From a checkpoint of a small transformer trained on Wikipedia.
Size: 16 layers, width 512, MLP 1344 SwiGLU, vocabulary 8192, 58.2M parameters.
Architecture: RMSNorm before each block, rotary positions, no biases in attention or MLP, untied embeddings.
Training: 950M tokens, 7049 steps.
MLP neurons of a small language model. Each row is named by its layer, matrix (gate and up: input weights) and neuron, and shows model dimensions 96-191. Each number is 50 + 15 x the weight over its row's rms, rounded and kept within 0 to 99. A neuron's up and down rows have the sign that makes its largest values positive.
After each neuron's rows, "fires after" lists the tokens most often just before its 100 highest values on Wikipedia text that the model never trained on.

L3.gate647:56 41 61 73 59 69 61 51 61 79 25 44 70 86 58 59 34 61 37 52 60 42 46 59 62 61 53 37 62 38 62 74 67 48 63 57 53 69 33 52 69 70 44 48 73 34 60 39 29 68 55 50 37 48 60 77 74 54 72 58 41 77 41 49 69 49 49 44 52 44 60 42 25 52 49 34 49 60 50 41 42 50 38 68 59 42 56 78 55 59 51 20 50 33 53 32
L3.up647:52 34 86 60 66 49 52 31 47 92 43 69 50 48 48 54 37 53 68 26 49 67 54 72 33 37 50 56 38 45 33 59 35 36 07 50 20 57 46 51 66 47 64 82 53 52 54 51 50 49 82 71 33 74 43 82 58 38 57 54 30 99 55 79 20 25 63 62 29 36 62 45 29 52 40 47 71 55 23 43 31 38 16 54 42 47 55 67 64 56 83 55 26 20 57 60
fires after: ".", "s.", ".\""

L2.gate601:54 60 59 65 38 64 42 62 53 72 62 19 44 49 31 65 45 40 47 57 42 54 45 42 24 44 51 29 46 30 75 43 43 49 55 32 59 47 28 38 31 58 61 43 48 31 47 37 34 47 44 64 54 45 64 59 51 32 46 62 39 83 65 50 56 38 77 36 57 07 48 73 29 14 33 68 62 45 44 47 64 41 51 69 53 26 32 90 27 29 31 79 39 42 64 52
L2.up601:67 32 53 36 68 66 42 69 59 76 88 32 18 53 62 41 34 27 39 49 35 51 39 49 39 15 71 51 56 36 52 61 52 48 34 29 51 47 43 38 45 62 52 43 17 32 62 34 40 58 42 41 55 58 48 62 33 30 45 57 30 75 56 58 42 42 65 40 58 63 59 59 46 54 31 61 49 39 52 72 51 42 67 69 40 46 37 99 34 41 39 80 27 67 46 69
fires after: " |", " 1", " 0"

L3.gate915:51 76 35 53 65 63 48 14 78 39 30 28 47 33 40 36 62 65 44 44 62 45 48 52 49 51 29 48 66 36 19 44 41 44 55 72 77 61 42 39 48 32 40 41 50 33 52 42 75 42 62 64 34 61 53 50 39 45 21 78 51 34 28 52 68 72 75 93 51 43 59 59 64 60 62 35 33 33 13 46 62 24 68 23 29 48 46 74 47 60 34 50 59 43 51 77
L3.up915:62 65 48 74 54 36 45 51 62 78 36 68 63 72 59 62 67 58 39 48 80 50 49 54 70 54 77 68 47 56 84 10 43 64 47 53 63 72 28 34 35 50 55 47 68 71 64 61 38 46 61 43 38 34 80 51 60 34 55 64 54 48 43 74 50 44 52 64 45 38 58 65 64 47 30 52 57 34 30 36 59 46 68 65 46 66 47 37 54 45 16 44 57 27 70 54
fires after: " c", " A", " (", " C", " (A", " a"

L3.gate761:56 40 80 49 56 62 64 86 56 45 46 43 73 59 27 41 39 27 48 56 48 14 64 60 38 45 28 66 76 39 69 38 53 86 76 65 27 75 63 41 53 50 83 59 36 49 69 62 63 81 46 52 47 63 40 23 47 55 37 71 39 54 47 35 33 74 45 63 44 64 46 45 31 60 39 64 51 61 41 45 28 60 59 47 72 35 55 71 54 73 50 77 46 51 53 39
L3.up761:50 43 69 61 58 53 33 70 47 17 66 34 65 61 56 72 74 56 55 68 43 35 57 21 66 54 42 86 27 43 48 47 39 54 51 83 63 54 50 37 50 64 36 40 85 44 43 41 55 57 54 51 68 61 61 33 75 57 61 62 39 33 34 49 57 61 45 53 73 68 29 30 52 47 55 70 29 45 42 37 49 55 56 35 80 69 49 49 53 63 66 69 59 68 50 60
fires after: " G", " P", " K", " p", " Kr"

L2.gate785:65 26 60 33 68 45 71 68 58 27 95 40 78 62 47 57 56 66 39 65 42 41 25 49 43 37 44 82 56 30 64 49 46 50 47 03 83 64 46 54 60 39 57 18 51 61 43 27 57 57 71 44 57 80 10 44 51 40 40 43 23 50 25 37 82 66 60 47 59 61 66 25 40 60 59 46 47 45 84 55 46 60 17 63 66 43 28 50 67 45 38 57 36 73 38 50
L2.up785:58 32 55 26 80 61 50 46 51 54 33 43 45 69 47 69 39 37 68 40 38 57 76 49 73 57 46 91 72 46 54 58 42 53 77 73 51 42 77 52 64 49 48 43 67 39 39 52 49 51 72 61 55 65 39 41 56 44 56 33 46 44 16 57 42 56 47 49 39 92 49 25 84 67 71 72 44 86 37 51 50 25 43 51 56 45 48 64 46 51 33 34 24 61 61 55
fires after: " Ch", " K", "P", " Kh", " P", "-P"

L3.gate1320:70 46 63 50 76 57 36 36 24 58 48 42 34 24 33 51 22 49 58 53 49 52 53 72 42 35 45 34 45 70 62 66 44 48 15 53 55 34 49 38 59 81 45 46 66 58 62 15 56 40 51 51 45 57 87 57 68 36 41 47 37 65 53 41 61 51 45 64 69 61 49 41 35 66 38 42 53 55 31 24 60 51 46 24 62 34 46 62 63 66 21 87 45 24 67 75
L3.up1320:50 31 63 68 63 49 14 47 14 58 32 52 39 63 41 47 55 35 48 63 34 74 56 49 27 65 47 44 39 48 53 42 40 37 36 73 23 37 45 29 60 48 49 65 85 70 41 31 34 61 58 43 37 34 51 58 78 41 58 85 43 89 51 82 51 58 18 67 54 62 53 65 23 47 65 36 51 56 35 28 53 65 27 30 48 49 32 76 72 73 49 59 41 27 56 44
fires after: ".", ".\"", "s.", "\".", "ers."

L3.gate325:47 51 16 38 67 62 53 52 51 44 55 39 63 31 39 61 33 48 42 37 44 40 42 36 55 73 81 62 60 78 41 50 55 48 57 28 64 50 55 64 47 54 35 76 64 45 26 36 49 18 71 50 58 70 47 57 85 28 53 40 48 40 11 59 68 51 60 65 67 20 61 62 56 58 61 43 30 57 37 58 52 41 44 44 40 57 56 58 65 25 18 48 56 19 84 29
L3.up325:55 34 43 80 45 65 40 36 65 68 66 38 58 51 57 62 58 39 63 43 39 29 73 56 81 54 55 19 27 83 23 52 43 53 47 50 56 34 53 47 60 52 49 43 87 48 78 58 55 35 68 66 38 50 42 72 47 73 45 52 32 39 37 47 55 47 70 60 49 53 48 40 53 20 46 60 57 51 67 53 40 63 64 54 44 42 44 54 54 43 38 60 79 16 58 75
fires after: " a", ".", " an", " A"

L2.gate772:43 51 53 73 48 55 61 67 54 33 66 49 56 69 63 37 42 52 18 50 44 49 58 41 62 70 44 47 65 52 15 48 42 68 59 48 53 57 58 39 52 62 68 44 55 56 60 57 63 13 62 30 31 55 68 46 18 25 69 68 57 45 65 60 48 31 42 55 40 20 37 54 56 63 51 67 09 45 55 45 54 40 26 58 67 42 63 41 80 71 67 55 82 58 38 42
L2.up772:34 49 54 61 51 49 53 57 56 43 42 55 61 48 61 66 46 57 44 62 54 65 59 69 72 33 20 57 60 36 25 37 52 51 49 50 48 71 62 17 37 62 50 21 30 39 77 15 26 59 59 49 31 39 83 40 31 75 59 39 62 34 61 54 61 33 34 43 55 22 41 60 64 50 54 58 36 38 47 59 50 45 24 67 59 54 36 45 66 69 40 63 69 39 57 75
fires after: " S", "°", "′", "S"

L2.gate478:80 62 25 67 43 40 34 46 42 63 52 61 20 33 61 52 49 53 80 53 80 85 68 43 59 25 46 76 75 40 39 65 76 59 31 49 38 59 41 67 55 71 65 48 25 37 49 67 19 46 45 46 48 52 69 46 55 50 51 64 61 41 61 35 54 42 86 59 28 59 62 26 46 36 45 37 41 53 35 52 48 52 37 40 38 64 46 88 69 25 73 64 82 62 63 27
L2.up478:52 53 39 71 46 62 61 42 27 12 52 51 43 55 43 44 49 59 45 46 55 49 44 31 60 19 52 73 50 41 57 61 51 66 56 61 51 64 39 56 41 35 53 32 47 44 42 51 43 39 36 56 47 60 54 35 53 62 49 27 69 71 73 27 49 31 50 62 27 68 45 42 58 71 39 38 23 72 61 58 53 50 34 70 62 55 49 60 34 62 28 69 85 53 39 42
fires after: " M", "R", " m", " S", " R"

L3.gate656:67 48 75 67 43 30 45 54 54 59 58 55 54 43 58 40 81 31 46 59 64 61 27 36 35 31 44 44 62 65 48 53 40 68 34 37 58 36 64 46 51 42 71 39 51 61 61 48 54 69 66 54 91 56 55 45 66 46 47 37 39 59 27 34 30 47 57 36 70 53 54 27 53 65 27 47 24 74 41 54 44 53 51 55 62 55 35 31 43 03 44 81 55 64 83 59
L3.up656:44 53 59 47 74 47 25 39 40 10 48 59 42 34 15 58 54 16 35 37 65 17 47 31 38 35 81 49 34 75 74 45 82 47 43 59 59 51 69 41 42 67 70 49 52 44 72 46 30 47 48 61 60 55 47 51 68 57 32 73 56 54 20 37 69 35 26 54 56 59 52 57 64 66 36 46 45 58 61 51 43 32 40 52 60 50 64 58 45 60 91 47 30 54 67 44
fires after: " r", " R", " was", " K", " is", " V"

L3.gate257:32 47 36 56 48 38 52 38 43 40 55 65 38 52 70 41 32 67 58 20 53 57 64 62 30 57 50 69 72 23 53 55 86 54 69 22 71 60 69 76 57 93 58 30 35 54 48 70 26 33 53 26 42 75 60 59 54 69 22 52 64 41 51 51 64 49 62 37 47 66 24 52 37 68 45 77 59 72 42 49 81 44 65 52 54 62 44 65 37 35 38 41 32 67 65 18
L3.up257:35 46 46 42 43 49 59 18 61 63 32 47 42 72 44 47 56 50 63 56 46 39 47 30 53 50 39 58 64 60 49 37 50 41 54 30 51 34 82 49 48 61 45 75 67 49 39 54 49 41 60 51 62 80 43 47 68 50 64 70 37 48 55 28 43 34 52 62 40 38 43 41 41 55 47 60 27 41 44 74 42 46 32 55 43 40 32 54 55 38 40 32 46 46 55 30
fires after: " P", " m", " M", " b", " C", "m"

L3.gate726:42 63 42 72 45 33 46 78 71 60 57 46 63 60 26 27 70 64 47 58 80 50 69 57 48 56 39 25 98 47 46 39 54 36 73 60 70 45 27 51 65 43 34 48 50 49 62 27 30 26 42 45 70 57 68 69 78 61 43 36 53 78 52 44 54 53 34 30 55 31 53 32 69 49 46 50 51 51 59 50 28 81 22 55 45 45 31 50 43 37 56 41 52 65 56 47
L3.up726:39 57 36 72 51 08 59 42 42 45 72 35 48 52 22 35 34 46 46 50 41 52 41 63 56 46 74 12 77 54 33 51 64 53 74 40 55 58 69 45 68 60 50 31 42 47 36 53 28 37 36 69 79 54 57 57 37 33 88 37 57 30 68 37 51 60 47 49 32 30 46 68 35 44 55 24 36 28 85 32 51 48 20 32 44 16 26 43 29 69 45 63 49 71 56 72
fires after: " S", "-S", " s", " (S"

L13.gate523:74 84 46 54 66 31 66 34 78 49 46 74 34 37 48 50 61 79 52 59 83 54 54 22 53 56 65 44 41 48 36 51 58 41 02 51 39 74 62 48 53 36 49 45 38 49 54 54 56 08 51 34 58 39 54 47 44 60 61 70 73 43 45 58 32 53 57 41 56 69 45 72 72 59 72 59 46 57 47 37 57 24 38 51 52 33 33 74 58 62 28 28 50 36 61 59
L13.up523:42 60 52 36 69 44 24 50 61 70 48 59 53 57 54 40 51 54 46 50 44 31 41 57 56 64 50 56 37 59 44 27 68 49 53 34 43 34 65 44 42 54 66 33 71 67 53 59 33 58 54 45 53 70 64 26 67 42 43 50 65 19 33 64 33 41 62 38 80 69 53 31 77 39 77 38 81 37 63 23 22 59 52 41 36 80 32 54 64 51 51 51 40 62 64 63
fires after: "|", " |"

L13.gate51:32 34 70 53 43 65 64 70 80 45 47 49 38 26 12 58 58 51 68 60 65 50 56 51 59 31 67 43 50 43 45 19 44 61 85 73 50 64 72 54 37 71 61 52 41 32 31 53 43 39 29 39 61 79 66 37 42 50 39 34 58 47 57 68 34 43 50 58 40 55 64 75 53 77 26 43 41 60 58 63 60 65 69 45 59 27 41 72 15 55 46 56 36 65 46 48
L13.up51:59 36 59 31 47 51 67 77 41 72 74 65 48 62 65 31 21 23 90 57 27 37 42 42 78 56 48 56 51 37 68 36 54 39 31 64 35 29 34 59 66 92 44 59 61 70 63 41 45 54 17 65 58 29 60 52 35 36 62 52 56 55 57 45 49 37 59 59 68 53 28 51 61 24 48 55 42 27 61 42 68 49 45 50 33 55 40 71 55 44 26 45 40 54 30 53
fires after: " |", "-", ",", "|"

L2.gate202:63 49 69 42 39 42 49 48 19 57 35 51 34 57 33 54 34 63 31 62 41 43 58 71 43 61 28 39 55 39 28 63 54 44 17 60 31 36 65 45 64 57 70 43 60 67 67 02 47 41 62 60 33 29 58 36 65 60 55 50 35 85 54 52 60 41 32 54 82 70 57 62 21 68 23 38 58 51 36 31 58 66 43 24 60 40 43 62 57 67 59 82 49 00 72 70
L2.up202:54 41 56 60 51 36 48 34 33 50 41 55 25 54 61 45 34 41 40 58 41 59 54 58 37 70 33 41 23 36 48 56 39 27 50 65 23 21 63 55 70 48 42 41 50 71 61 15 42 48 58 46 52 54 59 64 55 39 60 78 50 69 55 64 43 45 33 67 47 51 40 55 50 48 46 26 52 71 41 22 60 71 27 25 54 39 61 63 68 67 31 67 30 33 66 57
fires after: ".", "s.", "\".", ".\"", "ers."

L2.gate673:26 45 55 78 48 47 52 67 64 22 51 34 75 62 46 47 38 47 64 67 36 66 67 36 69 55 41 34 44 50 47 52 57 55 49 43 30 56 54 44 43 59 75 44 68 59 49 22 62 41 27 40 58 70 49 51 44 34 41 34 41 40 72 49 42 52 67 88 33 46 63 44 76 48 52 62 45 34 47 31 54 45 58 30 76 22 56 77 67 32 60 93 30 48 27 31
L2.up673:53 43 53 56 68 44 39 58 74 50 29 23 52 66 47 69 52 47 60 76 54 41 27 44 71 49 56 39 55 22 50 53 28 40 66 34 44 50 58 55 46 40 73 01 53 34 48 47 49 35 46 76 61 77 50 25 43 62 44 50 45 78 64 25 47 37 57 72 32 38 36 50 58 59 61 53 53 32 59 25 50 49 51 53 34 56 56 54 66 43 36 59 39 45 50 37
fires after: " S", "S", " (S", " s", "-S", " \"S"

L11.gate1079:19 59 16 66 40 70 52 51 88 34 63 58 62 07 80 48 50 38 64 72 33 73 48 42 56 54 34 68 66 50 24 33 53 58 74 42 37 70 48 48 77 35 60 18 41 59 57 36 59 68 31 51 43 57 42 68 37 51 34 36 66 48 52 10 34 88 44 42 46 46 45 48 56 73 41 40 41 57 57 44 48 60 51 66 45 79 36 36 49 45 83 53 60 67 45 65
L11.up1079:42 56 56 54 66 29 37 41 48 35 25 57 62 64 42 49 55 14 49 48 48 29 53 52 73 45 55 61 49 60 55 45 33 55 51 79 64 21 58 40 63 27 47 47 66 68 56 37 43 56 48 79 62 63 37 35 56 65 22 37 56 40 63 59 74 25 57 49 28 73 66 59 59 49 53 52 49 55 30 42 54 43 53 29 77 46 47 41 49 55 38 37 55 48 61 34
fires after: " to", " of", " in", " on", " for", " from"

L10.gate844:27 49 47 48 41 51 69 45 58 37 79 60 68 47 55 42 64 40 87 59 60 49 79 44 62 31 24 63 71 32 36 54 65 60 43 81 44 52 60 58 69 48 53 37 68 60 62 56 75 40 42 18 59 49 43 47 73 75 46 65 62 41 48 63 40 35 57 70 33 59 40 29 45 44 63 52 28 64 58 21 71 61 38 52 50 45 34 50 94 44 46 44 46 41 20 48
L10.up844:60 59 59 35 54 56 40 30 53 73 68 49 44 51 64 34 42 53 45 27 24 42 17 58 40 37 44 57 53 35 44 58 68 41 40 54 58 50 55 48 47 38 50 53 65 51 54 46 29 48 54 53 80 61 53 36 39 42 36 47 36 67 50 77 50 41 56 46 63 51 41 29 65 63 35 67 35 74 63 22 63 19 34 45 54 55 28 39 85 35 62 64 37 54 45 51
fires after: " |", " 2022", "\n"

L2.gate1157:71 42 77 37 59 54 29 30 72 50 45 36 32 53 30 73 69 59 66 62 40 45 30 57 63 70 72 43 67 70 55 54 91 86 82 27 38 56 42 71 73 62 52 74 57 72 43 61 69 51 47 57 48 57 60 71 44 49 48 48 67 41 24 55 42 45 73 51 75 47 58 68 44 70 52 59 31 74 55 45 65 57 46 58 53 38 50 39 46 60 66 56 42 61 39 45
L2.up1157:47 16 63 77 47 57 31 39 17 35 48 46 22 75 66 68 46 44 69 64 40 47 50 51 56 38 76 62 75 62 66 42 64 72 43 58 53 36 36 64 80 64 70 69 74 69 51 63 55 45 70 46 53 60 59 75 34 42 73 45 75 49 47 63 21 48 48 35 43 42 57 35 75 61 49 42 50 43 58 50 29 54 64 42 75 43 49 70 60 21 35 48 51 44 42 70
fires after: " M", " T", " b", " B", " H", ":"

L3.gate182:68 61 37 56 44 17 63 58 50 46 36 32 65 30 24 47 72 51 61 61 45 39 46 43 43 50 62 43 65 63 56 32 59 29 09 31 44 64 61 56 20 33 47 46 54 44 31 58 52 83 58 54 68 56 42 46 71 58 57 60 48 48 18 55 58 51 79 42 31 49 44 41 67 53 47 39 51 71 52 57 50 51 55 44 63 32 55 32 61 57 39 40 34 41 50 32
L3.up182:57 72 34 51 56 36 65 76 35 10 47 29 50 58 44 53 92 54 60 58 38 17 45 50 65 37 32 65 50 60 66 38 61 50 39 35 43 42 58 46 39 42 56 38 67 39 30 99 72 73 45 36 64 36 37 26 41 43 44 60 37 76 35 41 38 65 99 59 50 54 62 56 93 51 60 50 24 41 71 54 44 57 46 53 65 56 74 76 53 31 60 46 11 40 60 50
fires after: " K", " R", " B", " A", " se", " J"

L3.gate1277:65 42 53 43 24 76 56 51 51 33 63 45 50 58 29 41 63 53 67 70 56 76 62 55 37 48 79 57 78 45 45 69 61 42 27 66 36 42 66 45 61 37 29 24 36 41 40 56 41 44 35 47 00 42 45 60 33 67 70 45 40 34 34 74 55 13 35 60 38 46 44 72 43 72 35 26 42 65 44 58 41 59 54 48 64 47 85 70 28 12 50 62 73 74 63 28
L3.up1277:61 52 55 50 43 58 62 42 41 20 41 59 58 59 54 24 27 29 69 64 45 41 57 24 40 58 24 40 99 58 54 49 45 48 21 18 46 25 50 27 41 34 47 42 45 27 64 68 46 60 49 51 32 48 62 63 48 72 25 54 27 39 51 54 53 35 41 76 34 22 33 79 65 58 60 23 74 44 32 37 47 44 39 78 52 22 59 70 18 48 32 68 60 55 44 75
fires after: " S", " E", " s", "\n", "′", " m"

L2.gate806:50 40 55 32 66 47 32 40 45 55 68 48 24 30 52 61 47 55 62 68 34 51 63 78 43 49 34 63 49 48 43 65 60 31 29 65 71 52 29 29 38 69 66 58 52 61 60 44 24 43 56 23 39 47 57 51 59 38 48 68 39 70 47 57 58 51 33 63 55 25 44 42 24 74 17 83 52 51 45 59 37 72 50 44 47 53 20 52 48 74 56 75 50 35 63 64
L2.up806:49 45 54 36 87 55 38 40 59 66 67 52 44 22 50 73 38 52 69 51 51 48 52 84 57 50 40 67 39 46 59 54 69 41 18 66 80 27 48 25 59 64 62 62 55 86 46 49 24 51 53 34 48 57 55 65 49 48 46 73 37 46 44 51 73 48 64 65 60 41 32 47 12 67 38 76 51 45 43 51 38 59 43 54 50 40 31 52 82 62 49 54 45 41 64 57
fires after: " |", ".", ")", "s."

L3.gate427:50 37 39 39 17 37 39 49 56 45 54 59 57 42 50 14 43 35 48 68 59 41 48 57 62 46 42 64 38 50 44 37 41 60 27 76 30 75 70 56 39 55 40 58 46 43 75 47 42 62 37 59 33 60 47 40 26 32 47 41 55 52 41 26 67 53 62 50 60 37 34 52 46 50 62 40 28 40 21 77 55 56 35 60 74 56 19 55 94 43 46 41 47 50 67 47
L3.up427:41 53 39 58 41 35 61 28 37 63 26 61 64 32 36 36 42 54 49 46 49 36 38 64 14 34 51 93 41 65 42 75 71 79 57 54 64 41 36 48 52 55 53 30 45 40 33 79 49 17 50 32 64 43 78 33 54 42 54 61 75 38 54 79 48 63 36 66 29 21 58 47 42 42 60 47 42 58 43 48 60 70 30 47 55 45 38 45 39 33 59 57 77 77 51 63
fires after: " |", " M"

L2.gate776:24 43 70 18 62 57 53 54 17 40 63 47 27 31 62 36 50 66 64 62 67 20 56 36 02 38 35 68 78 53 45 34 53 49 46 32 59 58 72 48 55 36 44 43 51 49 71 54 27 32 39 52 48 58 63 56 55 55 50 36 68 48 65 33 70 38 46 75 69 62 55 35 52 69 66 61 41 15 48 58 27 41 11 48 36 70 75 54 68 27 55 48 29 48 26 59
L2.up776:42 60 40 49 43 62 49 51 48 68 64 78 60 52 45 31 33 59 25 56 55 71 42 41 71 55 17 41 55 32 54 52 81 62 42 37 37 45 61 66 32 39 68 63 58 36 32 62 58 49 57 48 45 60 34 26 45 70 47 36 77 32 62 20 41 33 48 56 42 54 43 49 38 51 39 57 43 54 53 66 36 35 33 65 35 41 35 74 62 45 47 58 42 36 61 58
fires after: " M", " m", "M", " \"M", " ref"

L3.gate542:59 47 08 70 55 46 35 38 65 37 51 41 66 17 62 70 46 58 33 36 36 55 72 46 61 38 33 34 57 52 47 45 73 29 72 67 45 15 31 32 48 30 86 49 61 20 65 68 44 69 23 48 73 55 64 38 04 37 75 40 56 59 65 55 74 75 43 47 43 46 36 45 35 31 68 57 50 27 41 24 45 35 61 75 47 56 46 52 55 60 66 62 54 45 48 38
L3.up542:26 38 50 71 72 26 33 53 40 32 41 46 44 44 61 57 48 26 74 38 52 36 26 23 61 52 53 38 50 62 32 03 73 37 43 50 38 25 45 72 48 72 50 61 33 57 54 53 63 50 31 84 53 69 59 59 23 64 53 62 49 49 56 43 87 45 50 60 60 47 44 40 36 39 51 71 54 24 16 62 65 37 58 40 52 84 60 44 65 43 57 31 48 20 51 43
fires after: " the", " in", " on", " from", "O", "\n"

L2.gate792:58 30 62 44 41 43 79 36 32 47 51 37 57 65 34 63 54 61 73 33 26 51 62 70 31 54 41 29 55 65 70 70 53 37 33 39 47 67 63 48 57 39 66 65 49 40 31 43 24 55 43 46 45 56 47 43 59 58 42 43 32 84 53 49 58 35 28 52 66 65 63 25 32 71 18 53 55 59 50 39 67 79 39 36 48 44 39 59 45 67 52 65 66 08 71 80
L2.up792:55 29 69 68 57 25 60 41 29 42 53 40 23 49 50 80 30 60 69 45 39 46 60 63 42 51 41 33 45 40 62 87 51 36 00 32 45 53 63 31 62 44 72 78 61 68 30 39 27 57 39 40 35 40 31 41 48 62 43 67 46 78 57 59 42 39 06 42 64 43 63 44 01 51 33 67 43 65 35 50 60 60 43 33 58 28 46 44 45 60 60 68 60 20 63 76
fires after: ".", "s.", ".\""

L3.gate376:45 47 63 52 45 70 44 60 31 71 50 49 60 73 35 45 51 47 39 44 66 44 60 49 75 46 54 38 54 68 44 48 31 56 37 40 40 43 41 56 46 83 49 58 66 60 61 25 64 22 34 54 75 35 55 37 42 53 37 41 45 43 64 57 49 37 34 27 14 25 68 60 43 72 42 33 41 59 56 71 57 64 71 59 20 19 40 47 24 59 56 46 62 59 53 84
L3.up376:56 44 69 67 50 26 68 53 17 41 56 28 65 43 61 33 41 55 38 33 60 79 26 51 70 48 49 60 45 67 69 58 86 34 68 55 71 38 45 69 49 66 40 59 66 60 77 48 51 41 78 52 66 36 57 28 24 43 56 53 27 31 60 33 70 72 22 66 65 61 47 58 52 81 44 71 41 32 49 40 64 83 52 49 73 46 56 37 46 20 34 47 36 63 46 54
fires after: " S", " s", "S", " (S", " f", "===S"

L2.gate1098:41 57 61 54 76 51 32 64 31 74 37 29 57 33 39 43 50 39 63 33 58 43 57 71 47 32 54 39 58 45 39 54 42 66 55 48 70 41 63 67 74 44 56 47 49 85 50 36 48 53 17 44 79 30 47 40 46 50 61 62 54 49 59 56 25 87 73 62 80 35 52 48 31 61 61 54 56 59 33 51 66 67 26 55 58 69 53 77 16 33 42 71 49 44 27 55
L2.up1098:41 43 58 06 54 42 62 58 42 72 74 53 47 28 25 53 33 29 36 64 51 54 45 63 18 32 58 45 28 53 31 85 37 56 49 59 32 47 46 36 52 45 40 64 20 48 47 10 31 70 42 52 51 59 52 29 63 41 72 60 42 68 37 57 54 56 55 74 51 61 50 25 52 38 37 46 26 38 64 59 55 69 41 37 47 13 71 61 45 46 51 62 35 55 48 39
fires after: " |", " 2", " 4", " 5"

L3.gate293:65 66 52 71 82 50 68 55 75 42 61 64 44 61 41 56 36 49 49 28 41 65 55 73 67 43 69 51 53 61 66 36 58 53 49 38 62 47 64 68 55 49 46 23 48 49 50 46 56 60 68 44 40 65 51 33 10 43 53 60 49 73 35 58 53 69 57 78 43 70 69 71 59 59 71 63 60 33 28 46 46 58 45 18 40 17 30 46 60 36 61 55 54 51 30 66
L3.up293:51 44 39 20 08 66 73 44 47 43 41 59 24 72 52 51 47 67 57 39 47 43 40 37 54 17 60 57 68 64 51 71 65 53 57 36 52 41 48 28 53 38 63 66 72 73 33 66 66 58 53 36 74 27 52 65 70 56 53 66 60 70 52 62 58 72 44 58 71 41 45 50 39 48 56 59 74 41 44 59 69 54 65 46 50 51 25 53 75 55 42 51 40 91 51 53
fires after: " b", "b", "B", " a", " B", "utt"

L3.gate922:50 38 43 55 51 50 33 70 34 47 36 55 24 71 42 59 44 73 63 56 61 18 58 58 35 50 47 62 33 30 49 56 52 75 36 32 18 53 50 60 55 23 44 54 66 11 57 78 31 46 37 44 24 73 41 42 57 37 44 24 45 41 35 51 59 66 64 51 48 34 42 62 29 45 31 24 55 66 40 64 50 42 74 67 51 56 60 97 46 47 47 60 42 59 54 24
L3.up922:35 38 43 62 45 40 49 40 26 50 66 41 71 35 18 29 47 37 57 62 44 56 89 37 41 55 64 83 56 23 42 40 67 58 26 56 46 55 66 48 42 59 47 37 31 40 44 70 49 51 11 21 34 47 42 35 70 70 66 43 40 51 36 50 25 65 72 65 59 42 26 54 57 44 47 57 33 69 32 47 75 42 55 48 64 58 41 68 38 52 56 62 53 49 53 64
fires after: " L", " M", " l", " \"M", "M", " m"

L10.gate34:56 44 50 50 32 26 08 45 12 47 42 28 50 63 32 39 43 43 29 20 63 80 19 56 63 24 46 64 42 39 59 49 46 65 58 66 73 61 64 43 53 70 49 31 47 39 51 36 53 40 48 42 38 56 37 39 59 31 60 51 61 61 32 30 40 35 38 30 24 50 55 49 51 71 40 78 33 34 48 77 44 57 55 58 63 27 55 08 74 75 46 71 65 71 50 37
L10.up34:51 61 35 26 40 66 00 58 44 42 44 54 42 44 28 59 47 54 75 26 62 48 29 59 38 70 38 67 49 54 51 56 42 48 73 72 48 82 45 47 57 71 57 53 63 44 44 63 46 40 50 51 59 67 51 58 34 48 56 21 63 55 63 51 41 53 34 47 27 33 37 71 40 28 37 30 26 30 27 40 37 45 41 52 58 48 52 42 73 62 37 54 64 53 39 50
fires after: " |", "|---|---|---|---|---|---|---|"

L3.gate288:62 73 87 69 70 62 23 77 56 76 58 44 65 39 57 64 71 38 64 38 57 54 50 42 46 41 53 55 46 42 46 63 55 48 35 55 52 25 53 61 53 38 71 36 40 69 61 40 88 50 32 76 45 78 52 57 28 41 41 48 48 42 64 48 46 51 57 31 64 39 41 76 34 83 59 77 55 44 68 46 65 43 45 25 62 33 61 34 65 58 57 63 41 34 50 51
L3.up288:69 44 33 43 40 69 37 75 50 56 54 38 57 34 62 58 52 25 39 62 60 37 27 39 62 49 54 54 58 40 44 47 38 40 25 58 78 29 54 49 52 50 52 46 76 41 63 45 67 33 36 64 46 77 61 54 43 62 49 41 81 35 34 70 59 27 47 49 69 52 45 63 70 60 64 75 58 45 48 09 61 46 32 31 86 31 40 52 65 42 43 51 42 52 56 54
fires after: " H", " T", " h", "ah", " t", "T"